config.toml
intermediate_size = 192
rope_fraction = 0.75
bias = "none"
init_std_qkv = 0.0367
optimizer = "adamw"
learning_rate = 0.00219
MLP neurons of a small language model. Each row is named by its layer, matrix (gate and up: input weights) and neuron, and shows model dimensions 0-159. Each number is 500 + 40 x the weight over its row's rms, rounded and kept within 0 to 999. Numbers have three digits each. A neuron's up and down rows have the sign that makes its largest values positive.
Before each neuron's rows, "fires on" lists the tokens most often at its 100 highest values on Wikipedia text that the model never trained on; "fires after" lists the tokens most often just before its 100 highest values on Wikipedia text that the model never trained on. A number after a token or word is its count.

fires on: "tr" 91, "- " 4
fires after: "oun" 21, "con" 16, "ec" 11, "ex" 7, "an" 6
L2.gate72:545475541481532513475557536573470558530518559457544558512433533498504486542527544517491517416551525476489530506454474427523439492484523416489490449479515511502430440463535484505423485496506558562461403519505479486461516459549561480510515499476454518396556529492521483552510569456548528493490509597491519547507445566525557518515487501487442514485523528482532470534555455522440507464555510451489520452554487548505389440502476473456535506510515504506509528542438418494571528491532514
L2.up72:501462463469497465538572464479441475562517526495518509479469501476521466495522548518439538527493465484497495517532491391567505514466503450546510453512478517515454468471517508484459521468560517540471499566418504473483598509541479498511479504524480409514500616489459438521424569459462513443503484507465553484498547547487582494525515509530511496493532543512490535453540482474422483463547533470530528526588451498553545470369499485551460558444514462522499558492486401490464509478556535

fires on: "t" 36, "was " 29, "is " 9, "a " 8, "an " 6, ": " 4
fires after: "on" 34, ") " 16, "was " 9, "e " 7, "he " 6, "is " 5
L6.gate121:461532433585522512504460530526531544514469471555469513556456529446458472522508520495464513454457531464460475472520553501500528523512505454522564461508471538548518443500509442515490527548505530453491530518397479448556426445448536530460479463592534547430505493443485441497468540499499599473526471506458462509488510513503558412471510531527479565483495492453450445536569523456462524476579487498583441517483497527521445490518479520432511465531545496529522439476567568510439450505461425
L6.up121:461491405480479509450569399474510532500468491503526557460566528526454508493463510467458473455445554501503566556498534525494509464514476535487518442534453441578515434431522513457548517502504522450509496461446558517545429476477516559476440432536522501460570440471439470582506607474549531474574458522433545474506512478472554438472502470571495539504489501497551490514517504515467425514517528490554461474453578540507480444524517525465454470482510474532500531490551481559531523512477544

fires on: "ip" 83, "pl" 14
fires after: "sh" 34, "re" 11, "h" 8, "ic" 8, "il" 6, "tic" 4
L2.gate116:538498453521519504468595508536575471509574530554532513458484523544493524490525506495493551461528545535504551463503497466463508499496508394475508467493484515524518524489487504529539504530542497564544502526587461499476495504505548519408455506453494536514586565536521524481482538602430507454478480513515500483410508518477558620494492507538570513493449551545476476534545485510481527520483456496521494518496459515444495455402475523426574462484543525442504498507562365534532517471541522
L2.up116:504535525486480536480487552461504497501510483462508482487520500510491461495536461446536471448478473518571472493469522514528529581463556492460534511470422566535521487520514541436525485456552465527445504475597564537486467469496466480533461532517548438539519471504511482503478404531449509432514524534477452581492454538567463535560520527453485529439477503544505488532486426598516439398470417533486564489481528530521480446484416444502544557588551518533497524500436516481565543461507487

fires on: "n " 36, "\n\n" 21, "an " 9, "– " 7, "is " 5
fires after: "or" 34, "=" 20, "is " 5, ") " 4
L3.gate54:540580548573510498519479514470551437552512507554472488544545469466509447518554469568492508507458453472484490428568564513484405476466530475504508436540463448542528561579563595516479524530502480512471506491544461411476462522543542476446451555556483578532490477502515511494468438524541493426462519543456542561548493516457469499510485512490486471504483498506462515457480588469481481496484531528566498446476472464511442519499478529456480506511512466512444477488572559390471480460520427
L3.up54:448479522467534455449486495533403509464507582410562502550520421509447575474488520530468506552448521502503499462508532479495543435479535460463550473503583510548501446428510489460536505422524541431568512560489504590502506504505515549508471462538454458436495493560558498529483538506508526454515564429474482492514501512445419434489479507556468587511473550520486551514467516440502555443519510557489460533495521530410476501524432546434445486481461491492497489540501507499496490507455461

fires on: "ow" 48, "et" 18, "ew" 15, "w" 7, "ot" 5, "ain" 4
fires after: "n" 60, "k" 12
L8.gate142:505418499500453487514556492507481516513490559543440514521494467470395556494509518470481473505463448496543511424460614522525485544493450522484546534461483503526506459455491531492511504463515511415482476573549485475548506398536486558528506439491505546481492502445494520609515496505420417523466528508481464400470505465534497475558520531491500509565465584443495443486508503463514477500487428573508467506464518592564490472476498554487467507524483486504454528512469399475522495476533563
L8.up142:492492516482472500529527456497478484499538512524448542527538496468408500470535494534498516487462477460531483420510556495514458573525510514462512567502500540505504547444581523512465465471543497456490485565543489474491522396502540553532540453448480565496480496505446562547509495470470446539498570544490454394508514477505506432574524537489492512522466583473497452509447482436552514488464415489569544547446530566607517471471459555540452471475397487496493557502501434474524469493496543

fires on: "r" 43, "ri" 16, "al" 15, "an" 8, "l" 6, "our" 4
fires after: "ar" 31, "h" 17, "d" 17, "H" 10, "D" 5
L8.gate79:545516528566456533513489557451459541496464485530519549510482498470437554492482546513477593414476462531508460543484534450434527500483483474526558447505508543556505515465476533483541478484520488466553525506466552531514441462523504530517513538525614467433469520505497505577459585464458443511520584524382481482596482526523486475464522538481459462521522550482496456479566442518480523490499455450445484453566495487458536397482500431518519507575480545557505511469512476449527535470504510
L8.up79:481492497564445483559505518461443484492471488478476567505509514459453481500467471491533574404424481527523432558482507478470507509547532525532559497547573529524481489404499486511427502481539484489534458484463487473486516504535535562477485523503579464499467517507517559494458582397486486491540531582535513533609498539495453428474484483463537470435522549472487510525489487577540613434530511497500506502548520455502506470468444450461534451543482501545501473413512522542444542470455511

fires on: "ip" 100
fires after: "sh" 45, "tic" 9, "h" 8, "ic" 8, "il" 6
L2.gate176:534482544442488500488509459535450442459544441559545557463497536425506476540527485513554497464492525506502554451499483466483576480520494520533503563481495466488543468463497598579480544471546530488474474510487517520492513466489555459560488620495488478546564454530499521507470484479495566553519491551432542484491556468466528535521527561435445489512482536577500526448483553405509519501493586525526530525508447489477536501543459553497421525481540522531511495478459430569483538492495372
L2.up176:529493456537484438455506444544487556542511451534506538455508495516514500536503391456540472530562523541548455504387508538499581549522503522511490527509564533513532514519464521552458542464518459456501478460488545548525539455506534466410517491461472541496559471515602501451483438473517481473564552580435456475480490501465483541548425519519470497452592451501475493434491536469536548493531488524506496493507566483503562465507459519460488479514476521424477540573584437526514480480555521

fires on: "ran" 78, ") " 15, "th" 7
fires after: "F" 37, "o" 6, "B" 5, "ar" 4, "op" 4
L2.gate148:508482534421612481555517539533525462515506485505599390477506541527490458466416525512508507444493571425538513509481487473499522491512560460470509536515463485533488466463535459492531509459580518497579501515482498496466472549466512486545450472459519480497447528492469511541552489550523513482454513497516489559506504487529478500475544475482493539468515433416525512447596523515484499512549585578518458495398567465446521518509471587565442475493437518496474490512514509515444509428561556
L2.up148:493470514526488475420450446515425513507519475411413511517507471519477510467511510515463488474554459479519529546495481514480365520583555503466512561480455566477500421519605497535455394548467549475479545473414495545449410522409476481532515508547522557470516483539475513469514456474481478526434478441527525421545442507491514534528522550494468563500467457486482564509544536541502483503506417561483473518479503454481499499478516541480510475422483504500501495532518501511476498535481541

fires on: "h" 55, "on" 29, "en" 7
fires after: "a" 16, "p" 12, "g" 10, "ch" 8, "ap" 8
L8.gate175:495489448465511498481466511512575523483400419452531462448544577469496464553468539514501522541493468490462549485364470488535443447472498530553466520522462492548519484519505453514502491544509471465503473585523463541483536494524565447459473517482502494501432513499515401511526426454547485478516511479499481543456455508477537589469478480441487434525474461581475475551511507490515460592471525545456442488500508508477453529593525504450475492424590502466505508493486535537521496448471564
L8.up175:503425435443525559518532522451467504449467560512491528485500580494500537479439512517507561479489499534484431423482460458550489514545484546492502493466522580554544495482534526533498539528536437436432510541544437442519515475549569460490521488580493504454511454448532411493498494443489440516559564543482469424526476469581568544543521540419541467521487479523413465528503490475532493524515507523487540464537467491514488493522555508515507542442453487432507526562432443462530494463529555

fires on: "ers" 100
fires after: "iv" 39, "v" 7, "t" 7, "d" 7, "b" 6, "p" 5
L2.gate93:539505448448508396424446512524563491492454484515428434549481543515482497538555497528494477488539468508470494499425492461549574525539514470539491534547539479500455464461574537430472520536519464466521550525498519478451521540468476470529552578467458530551463538476530488498487478405481472499522467524490511476501573522543543502487464485427466525517449528482530491547507522564544515543545454505404515413508551507495479469413480510535515439464572479481465505459491604489486524418512559
L2.up93:539491548504468510477403468481527490498528568544470489488513545454530509442455411511570511496528502551495509544499492490509431610513539490504527449484508555469574430555443501490515428494496543529461518524394468483412577564568535482506496511500537528470499464552416572503516433523452531471516484518506458485582506466446455492600521504511555438478481526556511492493537529457492489552485469488554496463513504460537554464533494453527487508534493567572475465537493520541458480515479512

fires on: "l" 33, "in" 22, "ol" 19, "L" 17, "ot" 4
fires after: "P" 52, "m" 15, "| " 8, "M" 6, "- " 5, "p" 5
L8.gate132:505510564525497534478502521475518586472544550602480448550492490507527497487478551603466537432468514499473466550500543485521478529567542476549511457509485500497487439566456512428488521441399503487469534480463537485522527492450470446603528438459544543496547477403434501541547571542536513475490474465463419426512447498515550527477521556508522522564452469506512483486480506456465460543492500485469540509520548467494517436451474467508540521446478435460514541514436479521493451501516428
L8.up132:459439517493512448512492482441420516475522482482421507481489514512526440430452598510471522515538467461496545588450516446524430549534581466574447422508437553440466488468476522507489503468500539566495497520593445441574557479463470372508547525525557536566518488477477501470510545574524504516422465527464520487510405497530513462457525486501536495503473516537516543518502558510538464530502518510480532500488525469470557545521515531450463461515453471509492477498440501448482476502463526

fires on: "m" 48, "ew " 23, "by " 9, "the " 7
fires after: "N" 24, "ti" 12, "re" 8, "ri" 6, "ur" 4, "ir" 4
L7.gate124:485480508450421440479462509446509480530563571506477482441431503571466482489516478503497533469475537537480458530509451520499438516451565555486502470464481518560582502519463469401487562483471451468431465399523472467493509503548479446530506517474505477581472478557544461564506491512523521482497449489538458498528515542452509490465447514481496482469520462525423522494464464498451500499450426416513517526447509481499429453493401488393479551438495497470546591491522464517513483475544452
L7.up124:526448508461422525455517472528481495554548550509489473421498576556503571490484513523464498522426527540503417491491503502494479494503549533454498498424453529556551586456471511468494520526479444478486500463597480457439497513519457418522563446439565481521507529554490518518561522442518461508493473392477512489487489480467511494475465548518411476497508441500464461456497462530514477508467389442463481499453498463525505484475484533489472558532412516445584525523494543449534488502537437

fires on: " " 74, "a " 18, "y " 4
fires after: "%" 16, "20" 13, "19" 13, " " 10, "\n" 7, "was " 5
L3.gate50:505435473515510501485494488439441424498445476522584525515591440481498461483578371496542511548438476540501522481463529459464476539495502473596494578514466380538523522470477542520518426563510500549496566558482483540458479439468545481532559544592514530562478501517501534543437484537520500475491531443476513512467492453459538517527573521466496493557479453538542483483499496463524431424556481438506483499469486531443511490537521502520533562540524485489513515501495509484434503522490510
L3.up50:509485445484502617549376530500560514483507518463474485525511456458514524515544493454446461496523497438511485525500470496451567552489485523453555472461484427488450534616518506453525459500523524509523520518466475470465559602503459492566465515517472449466471507510502484455433518461458536513512489408539523518530484474525501468480507527452498514501505589491528476500461493504543428512455539625521411504495450502537520375488472518489478502494476447568508499480484453507479466529512449

fires on: "as" 37, "l" 14, "am" 14, "li" 12, "ar" 10, "it" 6
fires after: "il" 18, "D" 11, "r" 10, "l" 9, "d" 7, "tr" 7
L8.gate125:530536526494479597490486508454527497454521555504444489519440455413490565462509476531436560475496485574480447576601548443521542547506435511493568511519448447452510485542460525529539530504524539559514497424411514553544560501543531589532530496498537485462596530498457436507464498447532445463470516486478488473498445517493534476482522452519474469481498481455391505533532481527503530542501498445421469467481498495498450474578483497518560504487557479520502470502479428461498512489530480
L8.up125:552463496502505467552440496583496529525520574525546546493516544531493573508452442504541524445459560526501488480425513493452464476488517515528499470517476526552494502463530559440509485433559398503480496545476498494561510472443484445519500550533488409540440466471514497498441455548448489476447505500527584552503578483521436449528507532430504529475507508508455517501525498440415424383507518467508527532518535578498458507449430491541544504547449560518507461501490474468528537549518507

fires on: "ed " 39, ", " 31, ": " 18
fires after: "it" 32, "y" 9, "ip" 9, "ed" 6, "o" 4
L6.gate27:546471518471507564493564459517461461533538485493492501435496435535479556442545495451407463455438434463484508491534538524479484498535504499542527469472518454455463478468463556450487537506487559398526431484471561558499484508501477435465499364518506513516504413448491456500486511545541521503476493460439533443477550465449529467509506535592431492482532504457472519493570525526490485507536502427523465437464527514441522467414446476508479474451478502515431434494511539466563517510465496
L6.up27:521493497497470517458472550511531446487502589561517489545537499558531464511595493541466545419456465475414434573576502459499515536530515489484512456543536489499448514482539497494479566475518575524560440493389494451565541488495498528455504467540528521517536454489447515519510472532523534531487440547563481476553517483461489436456493506538590528484479530397469560524471470517467514543504477416496510497495524561512452497448426502443543444486500434496498439506466481518562473552493483

fires on: "ip" 90, "f" 10
fires after: "sh" 32, "tic" 9, "ic" 8, "h" 8, "il" 7, "A" 5
L2.gate38:509460503493479505597463454493524515497505507535535427424458568444501462530552478481529511478507500565553462555547492533465492474490541428440518458404402514500520536487562539583489539536474530502522558474546472537518509494508536512538514496447450510537464485513476483534443482514441479424510476488509462566483526496458477533540540460496506504466444527361453478540552450486470549510413464535493566519513511558513490495496534458491476455500509517493497417452501537437440547527483581
L2.up38:540475469503502443574473493519548457486571453515481527503459544518549484577481464491497502460464506461519483533581543476545446475526484455510490559535502433470497526508525428555509422476558471506570433515537529535515539508437459469496553487528479561453556473432566587562471557441543519492466536510466500527532463435485455489432529498489487527491525497556554492522543541518556554440501508485497470476554513527535508444553451469522444541502549439489519578445494471452500546591437507

fires on: ". " 84, "aw" 6, "of " 4
fires after: "J" 15, "A" 10, "r" 10, "St" 7, "H" 7, "L" 6
L8.gate71:519513511512464503462545564514517431533512470455520443406507492428518473485441501457480513440474477482423465498512474527444541433500483441527502498518455514565496548496491484495474403518489492531568554593500426468508476522555513476536503524484501448509386541414501489570548496516457462542571482515453534558450567552493550488509529451530526489545500546486501507453539526466485511524528459471454378483512518494459455498512501474536524545452535489471543430490486479508554518471583555
L8.up71:557514570497488525462540584536493471556492453445484389491581559482497466513499499502495470502498446514498372472552471585493536483525503452497494514551520456565532525506453481534488484491544518488574508518494534426394454529572510511543511492472500493537430470464528456528517493536506543422533498456478493461453593574441472451531504475439467463475525496495504548481480479487496548507540471425431452483525501461463469476536468476417429544437466534501500497469486502522497465507535512

fires on: "8 " 21, "4 " 16, "5 " 13, "9 " 10, "6 " 9, "3 " 6
fires after: "201" 23, "200" 12, "7" 10, "8" 7, "202" 6
L4.gate181:523529478455476567515505472408431504496523437538489454433403516531467511481502454497494562541477478467513523486505460469490507421593469520515460461501490571453470494537507452507608612555430503485410530575421437555523459503448474448483478462514536483457507500568490505458504441494516472491516514406518464473412487505535504500528516515525544536508525482476526524448555487553529487484457460459501541532435476537468575542454518523500488538575517525497522490467471478485518503466516499
L4.up181:483516488549410495464532476572481468509491516543528505444500571547496455548535463553486611490405499575451520551496463500525432535476515377594452508551521458501583488550515461523467489532487409498483492572530536533533430467501522486458521525481514454505505513487516583516523488513567452500463522439482454445477545515449492528536544481503479493511485495514403481503460523557536545444499498478430585480518499490486479546563556520504578528504516478485478484461497480466488492494485517

fires on: "n " 25, "f" 22, "ain" 20, "er" 12, "h" 4
fires after: "A" 29, "H" 11, "p" 9, "S" 8, "h" 7, "ti" 6
L8.gate106:513520528514421535484593530471509522570502478570483436552528510433457483560501523514436556481414474512563495536514527568534502458441501499489547501417470476494533468585544444484457540492479493555510506515540525529483453496532428569487511460539535530452541482519526532560443461452482523471455551410538490464482489456433517438416500549502439431511527514563452491448491558489492516515461530497447530480507461448522521509586538413497514516508473580504528535494464503487521495519503471
L8.up106:522555465555433523508561565517509470464466435505562444495505567477510516528528480463467549412527486483462484456468508554485509502537520599506519510526529533518569574489474464495451464491503525514540478515521517431553550539485512531479441482473493480485434469454488488491512500536514553527393530579499507439548546508500449448474560453552531435526460525517505493463517520554414602479534511513501559410441482426529556547578498491490489527523512476546486510534522491448502496534460576

fires on: "l" 100
fires after: "B" 46, "P" 31, "b" 22
L8.gate35:496440494543465493498530520541483582445504519516479467561525505560482540515460575516525515470499512543445523510503495501548469439527539507565525506531480503571494527486493578442531493421446509593465458519536549493527511492402468465485530409496583573439479500541480505524472582503497489418495533447495537485499464535503548471538531514543463532524504459591509444525544551413515501483514485489429471539520565476479498431486530510433552496468510478487627477525501484485509472442514525
L8.up35:440458556410559523469521515416483460459536487523491553450505515487527483450473490485467516436505488520499467491489526551348499453387520548522505491419513419436452470502494431539482497477477528520527529535545487437465476500544471478577460549549437503525471531472494494523521497517539457522455541469443451456560534436453480500543511497482469555533472483447528537499486517513498476487465548501511532501547579530573496516441469526483491473462418472511447422539430500508493512527510472

fires on: "==" 100
fires after: "\n\n" 100
L5.gate68:505425470522450523405496440449515430506515511545490429470527514498356522506467479463525544523520491477544493531516627527526477507483478505523616484517452512464490442485502557489527514504498506449453444520427474503504424467534503519523496548412443469473535475492472463574475468579501542469511495473444457497519521526503515434495559542511472575478492561508448524523504486427498514533510518500455470514485522534501435575493492473472609516535548494469481549496503541535532538497502504
L5.up68:504496466473512495481530406427499441524558551475482433514537514488475476558520490427502539510562538422453490551510512464522442503497532488532497469537516545485546486489532532443548498437491559462492426485448454457472517493542506491489459535479441465497493552511449501604483450575489512443544476491539522541519527482499469458451525510539531587500459578500528525519447443411429455504527530454488495524504549508532432520469451456489579497540569445481506547507584503551462552503437470

fires on: "==" 43, "an" 7, "man" 6, "1" 6, "| " 6, "\"" 6
fires after: "\n\n" 43, "as" 5, ". " 5
L8.gate38:422463497520484479492452492506496519457558576482539537510461466478512481533422486448471552472574495531453502513514533445497509516504498507538551428495381501517544485538535518436579457402531461434514508494479496466501498537559516471492508508433573488537526545439501480508467544506460481513480466481502497502472509481515445497502544519491501592568444619465448487465528520439439477482441528506548423487503560567482461437498523517496513533540572571518491519514550451509455417484505509
L8.up38:558531461420450490473516477477523498506492511435545484473525455577537456582492498509520528541522552520454545539519448564430508502506488516547485541444518495529498573503539548482538445483536404424552563446480506541477521575488527428512448490436501509500533562558499481471454433531400463489473485500482478492515424490486437490458532441429489598475478516489440478447505459539458483485475564451499478520481472513532545519555543547545431480559527514545496514497561491520492546492530478

fires on: "ed " 53, "as" 16, "r" 8, "g " 6, " " 5
fires after: "C" 17, "it" 16, "c" 14, "ed" 6, "m" 5, "on" 4
L8.gate191:481485528541413521467589485485549492476492482527517541507488539483514538484475479541447505544449532510496407568442506493511565515414546564533479460449467475517562495488446566518514508491539483529471466421444582489449414514457498513512466438504433524482487436508520483555479498484537503474433527497435504460461482538464584490520451491539405490451541478513445582493487513494509502540548526441521555507488586441447500534466444458484560543468484492510543476496513601506474484496472506
L8.up191:471497456541472498494446572555554480512433532515480483453553500519488518517533494485531503537484541522447512528469511486564438511532531547495537474491436514530528518533500472517497535481503567491516445449417563456525478532565559474456554406531516481483497454483497416491483441507533598480478542504491567521526487588530494504521467528582509457483644525518496481512539523498446553477558462480527472460486472407495462488450429520452505535531485521513610505567490542538530502528515529

fires on: "ip" 100
fires after: "sh" 42, "tic" 9, "ic" 8, "h" 8, "il" 7
L2.gate16:478498500440475489480536531515467473434508504552512475448488503553486508579556415578549425487407527519464484439502536465536500516466492430487475534514487508564519579449475493548551443453505520504503486546473556478530529488474553473571455536430415555488511472555423531444450515509460467488546481499509512544526425467558488498496520467503515518519431506474472514497508433433503541540460563506508459460520481516493574432400595430478538473473452503492507498469459496546494507538476507
L2.up16:453489430498526488455481448437493510424509478560477485530516560445450550521469417497489472500504484417477520522511506457495479494521515522478526535452478505445533485499480527459455490488584425474546407534479499513570497492547492424533486487473537564496513517478476453486501549552424485531522500484517433625513508483508499600480485507525499495429456507549554467527517574537468494574474531536499450501469537528522494426517474471481409454522513514502358492520514449485527469532496535

fires on: "r" 43, "a" 25, "ri" 18, "s " 5
fires after: "y" 13, "ar" 12, "h" 11, "d" 7, "ir" 7, "ri" 6
L8.gate183:486525512534529542482484557490469554497508553581533526475522490472496570567443452506504529520521416482498498509535461483494548567496454382481501463488480610541517444459559447487491486425491504468458448488490488477438479498534552455521515585540536499491470502460470484505448467460455523449542502509493432555525521494569493510535507512517539526547433480431473531491484483495427535473536469516545504521520510459480406455530478419511524463526563565491522546510545437415522589516471534
L8.up183:505545465485544534513470512446424443559473535494514473512561487513527531586525523476504465478548446451485487507537444476535494510399416516521518476476498538527457446524533456532603465414496461453547553474524492487509483538491522449474537465504472443452530498502584501540494464551528448555456528567507510498513577445592477498498543553520557488536490543464523522475583471493585545497507457532527454464542396474473489507490545500552478483506548533564484536465520531484451480485515563

fires on: "a " 37, " " 26, "is " 12, "an " 7, "The " 6, "y " 5
fires after: "=" 26, "is " 25, "was " 19, ") " 6, "\n\n" 6, "or" 4
L4.gate88:543458558493515517539539591569539566491503503500502498519520463458482464432529513473555472509468426470495446511487420549493565512578483519493493537471461504567547494383468558511566526503610518561511514519513490497500500505464464463550459533481455476564511507493524562456538576486471511517521581520492403464491553482544495470453499497469527535497499454535533502472425499487504543481483485555509546498581521520508493484499421555481469598466472537444550470564506482537524516498481564
L4.up88:504442425486514493552494526522511480458462520519506489546553397503454440474534512503564502431453487486548501536476489500543547475531435457447576462478450474495449488461505519543506526518521535491473495474442463407531558517471539532512502538532486505559516477539443464478440566497535584424573508466520480449507512520519559502468552536485466482527465529480475406538499543482480478493546548548546466501503498547572488365541484511455436523470566520558508516577469481517518478502440542

fires on: "p" 22, "ot" 20, "r" 19, "s " 14, "n" 8
fires after: "O" 28, "y" 17, "u" 13, "T" 9, "ro" 5
L8.gate39:550566571468536535514492535501585535469523535510531493511493501513495527497479509555503490473465505525463459427508476508506520449510527538475508496498549522507567499542456432538475519480408426453461478421436430511477499522497540536582586486515476512478513472497489393431473494604522481523488595440540450519456536530534535450455533501512471503481491454444523590473481527520482541429567474473485532441556538508470548476475441473510498434446562493468497482511507473421438515490485481
L8.up39:537552595435504520498495511521533514510540493514471469492512490466448479539443560574510544462440559546457459416556464529497502427492530452483539480491509477499533526498487452518457525506469379436456494426487453519465520518448557507582518524537474523500521457487480413444469498548529515504477580433516517527479481546531495487434526504488442484450489446455493550503461515473490552441582443503490500413579552511485513532488429507494522473423480502441548472495512522437437490508504513

fires on: "n " 32, ". " 28, "s " 11, "d " 9, "l " 6, "es " 5
fires after: "or" 28, "o" 8, "el" 7, "A" 4, "r" 4, "h" 4
L5.gate12:492456467485449545488476481488500525457424555471485466444582515485477547516507519490475488479528563482460461535533534533515476524479508473461521457554487544464512488557634495547556477469468525529502449504469512499384502462534533511453508592558512498463429544453545537586422494499464535408497491437526483522515528531471539447522494564546533495530508513500540536442547541437500513507472410426464435463510552473471496496562473530429482544549543493517519439490519557507505517489496466
L5.up12:536519473554508522457507552542490533513538483465475508528508429413485496516501542497513556484554503504538392438526504500515457525442482489527479478546520480553468525404535484498487492531528469552535439547523501452485529473447502451510436486551519489547511523505500537541535579511524466615437507508473560557464455506480531560560458486487554525483512495496540467494488532476539522466431528521540487548484474477474411605512439483442503434550484533605587513517576471528522541484520490

fires on: "8 " 15, "2 " 13, "7 " 12, "3 " 12, "5 " 11, "ed " 9
fires after: "201" 27, "200" 17, "7" 9, "202" 7, "1" 5, "it" 5
L3.gate132:486465527544497539461559471518528496537481492557552490456495527545527551513470515487474506507477524482477544521502531486457467528474550406596483492534550461478544526480463500487519525490411509478542512492427529514501445507493511518478496440516553541505468446656486493437540444523534464523459543530461535500500537498484474495538367503539497482508474540492477545473463488503471526425523459489500519509445511455387528578511516466486550509491476528460552514430441505428472594489449567
L3.up132:451490522557493519515432435548567494542575469481472442516512513506529503421471482501545530449511498501369518559474483461503397573490485463539464536506495476536470507470501501528467434503517501391502539580502460520589467483449499485489461487436529489469523482602536610487495430513487474448488507443501504527508502474544517494530471500500504476500518489523510537496495505522473462510518530484493512505441503522448480505537500516542551362519541564414495486503502449445471529452533547

fires on: "gr" 81, "#" 8, "ary " 6, "ia " 4
fires after: "o" 21, "pro" 10, "the " 9, "te" 6, "u" 4
L2.gate47:525439533562493504515496505461473439439419538450532516463420511498508438493518539479485510546499438432502524494472526514461486543536497451474469517444442468517508510493528501460456471498499518553546541555434446529492531506454489435478433513514445483463475490491563582508494471470577491567538474461452619528431492424503419386521424459534460530531543522535520527471479445485509488494502482461545506535523514454506532505441477526529510537471558475478482568454469526488471570478443450
L2.up47:463533529532484500537530501492536509523500487545501421526512479480460503390507496427489554444450516486537552490529481511396618555417530504461514484551479520544508483564532441543460490477517511532503527525435425488527524497454537470516645421487520501485510582526531462537566496447507538406453496487531532485392518544472537514530472520512551533537454502490459510458520489508524433455479448504489544476534487531470490479452520524498505500500543488524512512481548424549503478482515553

fires on: "ur" 74, "l" 13, "/" 10
fires after: "d" 28, "c" 17, "D" 11, "E" 10, "C" 9, "in" 7
L8.gate162:564531597489523529499558519499498484426507516520497464566446466535487508543476498535483565477500499491483506499566517455509418468447501482571529443469526541521498452534485474529470509493411486497509469470463474527504428503538501476520512522553502410517511525442430497466508461494474483581511580478517511543409464524567543471508487509444518482476467472491475531459465595459472505411587435477447470512582522526505516494428450449470557467488530455434462432484506516422458503464485525
L8.up162:547581596459534568528531489472481510496523486495438488537496510527517516527435543508403559476516533500467473481579448529511439501449541497551505475484467520511456490465501444498423530564487486549510509439427463487476455541533510453531458542522469422520498546522464485471494465488537490535485531476542555566420518497473516446497458564485504497476495474515482590461487578418449569421494430509495458511554517501557496529467442439458494465483486417511480444504481565489438474531502480

fires on: "u" 50, "in" 21, "w" 14, "c" 10, "it" 4
fires after: "A" 53, "B" 10, "a" 8, "V" 7, "M" 7, "P" 5
L8.gate120:503495527445465503443601471496502578442459515518538511499522519529478493490492463491468467520449484507505503501464512590555520476458516556532483457395491499553513485511503488451513431465514472482468463458580517540525508539469529504547608489465570580502451491496518462539489494478491501516497489426549502492443554504437515547452555616431458444518406439601496501503509568500500446488590536497522504523481502436503495488501503479533452500512489491482553573496508525441487487538466555
L8.up120:522474519424443514485496469533487553501495465508438444499506464570466539412497513504475553523523453455538422519519480511523518567477436489460500566487449442492479485518426509466461461478396476492465516539510487518484478490527530517498530439479491487483510477591471491510519482417471488485478475496438485457565515488469474454510436519478586471553476478491506545570527541587466484550573516422426521441496545484504496413507578516487511535482516409544532512470553435523527444500543556

fires on: "e" 82, "i" 11
fires after: "v" 20, "re" 19, "m" 12, "ti" 6, "or" 6
L2.gate78:559419430505409491524566503456428463497498485515475526522532482544500516480384450499546471487514514502505497475473443506469508534440523548493530524512513589476552478509433538496468531461505468539510576539413464490490481549498472519449560521519530493478502457447468577459485507497468543489590538440428512533413455481532532565507475551470550536507507558566426524545505530520543569457478537491487515452495583510492493491456480494505495549564490502582555529494548506507457474523523447
L2.up78:498470522462537495508494573567536535541512482558452536547528444512545426565462532544482483478516433455584518473477514476552571546469515504449473452586475453533470571528421504538492572529472478522511524481536542490482564502531486550510486488461467551458462476421539561506466505491507518521505423492480466484467503490506452529567535548484482551526470521467496574530484486515527456494536430537509601529477568514531494527592503463454491473534553414501569476516467470506507482447556572

fires on: "r" 54, "i" 46
fires after: "O" 23, "v" 8, "g" 8, "I" 8, "ti" 6, "h" 6
L2.gate132:477505391506475482469529543495473508436461558519498492525479619555470530505496469442448456428500523505475476507417505508532458448526590499518501510516516478485462580485504480428441575469455512514527522521507535490501459508511491479541484572549573511563518533574518514495499513557566520524448460524434458507408436521526403559485514574537532481513525485443459522534576489488471500483501521470458563459523476529476511489450496469522495499489476508471573504423552430519513490451527551
L2.up132:543553502495524450511481483519498462516507544501527555465479401452519515456548480441554512469595530464518504551498467541502586524561466508451498459484496528523515556556464496468531502501478480500535492473547507433515507439528469562500437458481535466601492514539572552566462502517470520559565510475507494477535494526555524541423563536487579456465461511516485541482410491478494486468462559431574546581494517505497456453525462448481489561459553412436539482486457519481475491532525466